{"n_layer": 12, "head_dim": 32, "activation": "swiglu", "positions": "rope", "init": "trunc", "init_std_qkv": 0.0277, "init_std_up": 0.0277, "init_std_down": 0.0, "lr": 0.0145, "batch_tokens": 131072, "seq_len": 256, "doc_mask": true, "steps": 4349}
MLP neurons of a small language model. Each row is named by its layer, matrix (down: output weights) and neuron, and shows model dimensions 144-207. Each number is 50 + 12 x the weight over its row's rms, rounded and kept within 0 to 99. A neuron's up and down rows have the sign that makes its largest values positive.
After each neuron's rows, "raises" lists the tokens whose logits its output raises most directly, leaving later layers aside.

L9.down644:55 28 32 47 44 48 51 43 54 32 22 66 74 61 45 37 38 48 36 72 41 53 39 30 34 73 40 51 41 57 31 56 55 65 44 50 48 33 57 47 25 36 46 54 51 59 30 39 35 56 59 48 52 53 57 41 51 48 46 54 36 51 23 36
raises: "la", "lin", "lines", "l", "lon"

L6.down195:67 59 39 65 68 62 75 58 68 55 65 63 66 49 53 55 68 51 62 33 46 67 31 39 41 65 48 28 32 45 58 52 33 46 34 49 44 58 69 59 48 53 52 51 55 37 45 50 62 57 59 57 32 44 52 56 26 49 45 68 36 41 42 50
raises: "ton", "agn", "ique", "ón", "oon"

L6.down744:69 80 33 23 35 35 49 39 59 39 59 66 47 34 55 42 35 37 43 44 72 49 56 74 54 42 50 36 38 62 41 41 16 50 71 54 52 73 45 63 36 48 51 60 51 51 32 69 55 38 54 47 39 43 56 30 68 62 60 36 63 75 64 22
raises: "ange", "ines", "ily", "ear", "idan"

L7.down257:60 39 55 43 35 65 40 55 54 48 53 48 46 51 43 50 49 68 69 49 65 59 55 47 42 46 63 57 75 38 46 53 37 52 45 56 28 63 35 58 44 29 71 55 39 55 52 73 67 55 45 40 31 30 64 35 41 57 31 39 67 51 42 41
raises: "ers", "er", "ering", "per", "es"

L4.down285:57 19 61 47 43 53 49 47 71 49 70 44 55 61 49 52 52 37 75 39 51 54 45 50 50 40 67 27 44 54 33 45 56 45 50 35 55 51 62 58 46 55 26 32 51 34 35 42 55 54 33 74 48 32 43 58 41 49 48 31 38 70 32 44
raises: "hip", "ome", "ide", "por", "cent"

L7.down242:68 64 43 50 34 54 64 53 64 36 44 61 42 44 38 59 69 56 53 48 64 48 36 51 42 65 46 56 53 30 42 72 40 51 50 48 44 58 42 71 40 46 78 59 44 35 62 46 64 54 40 49 29 32 36 62 23 62 37 69 48 60 66 37
raises: "les", "fully", "ls", "gh", "ises"

L9.down569:47 38 57 32 56 59 55 31 50 43 48 13 70 44 44 79 39 64 38 58 51 60 39 74 34 55 54 50 49 45 54 37 49 75 51 58 20 34 40 63 36 32 45 27 37 50 51 48 63 58 37 59 53 57 53 48 60 55 55 54 49 57 50 62
raises: "ber", "bit", "bs", "bed", "bor"

L7.down115:60 26 43 68 65 44 84 60 57 56 47 88 37 19 53 32 66 45 42 46 40 73 37 29 58 59 51 43 49 36 52 53 49 34 63 57 67 49 42 41 59 76 45 51 50 69 42 59 41 51 62 36 55 49 55 46 45 56 53 59 45 64 53 31
raises: " who", " whose", " whom", " with", " under"

L9.down313:47 61 39 68 57 42 57 62 30 67 37 43 73 60 47 75 59 40 58 30 54 45 81 59 49 72 48 61 59 54 51 59 54 38 31 40 43 56 55 57 56 54 53 51 55 30 25 54 30 58 35 52 59 64 52 36 59 32 54 57 43 25 67 36
raises: "ic", "ski", "ics", "y", "sk"

L9.down115:46 52 34 38 51 45 58 74 62 30 20 66 48 31 66 70 50 51 60 42 80 35 52 51 60 41 40 29 50 43 39 36 43 69 57 34 72 41 50 50 54 48 59 31 53 54 23 47 42 47 65 35 81 62 47 48 39 66 48 48 67 48 57 47
raises: " I", "oi", "ial", "ide", "ici"

L7.down47:35 39 63 47 56 72 71 61 58 49 74 50 43 55 48 58 52 50 81 71 39 62 46 58 53 49 48 50 52 50 36 51 61 42 78 43 54 56 37 28 70 40 34 55 58 43 43 34 60 46 46 58 39 47 57 46 36 49 59 42 61 69 37 28
raises: " were", " are", " have", " include", " including"

L9.down57:50 43 62 45 64 61 52 57 49 53 45 57 48 27 43 42 24 64 36 65 36 45 33 36 34 51 63 56 38 54 46 52 57 59 69 42 35 70 43 69 35 56 65 45 49 34 47 65 59 45 28 38 60 35 60 53 58 51 66 61 67 61 48 48
raises: "ators", "ator", "atory", "ati", "ably"

L6.down171:46 71 49 65 43 30 42 42 60 62 50 48 48 43 53 54 46 76 65 66 42 54 56 75 34 76 60 65 34 55 47 31 51 48 51 62 34 31 70 67 57 50 48 37 38 48 49 46 35 70 47 53 74 63 66 74 25 59 36 40 48 47 55 44
raises: "d", "da", "ward", "nal", "di"

L9.down689:47 57 54 33 60 36 41 61 49 35 42 40 29 59 33 49 44 34 47 31 68 67 29 37 72 51 67 50 54 51 42 40 64 72 77 37 66 63 52 59 55 76 47 64 65 52 49 60 57 35 49 47 65 46 29 46 42 64 42 43 53 63 37 63
raises: "ki", "zed", "ze", "zer", "zy"

L6.down78:52 84 35 31 47 39 54 62 48 33 62 37 57 58 39 45 55 52 35 40 51 73 54 57 42 20 72 64 87 49 59 42 42 59 58 47 34 64 44 32 56 67 66 46 39 63 40 53 32 49 62 38 32 54 53 48 48 45 61 43 66 64 55 60
raises: "m", "zing", "ms", "ting", "ger"

L9.down119:47 38 36 41 69 53 20 32 43 43 56 74 39 35 39 60 59 39 57 54 58 75 52 41 62 45 78 37 58 36 52 67 39 50 63 44 36 32 53 53 25 38 48 54 58 49 49 50 54 56 40 45 40 51 53 35 33 56 31 39 58 58 56 52
raises: "ches", "gh", "ze", "so", "gie"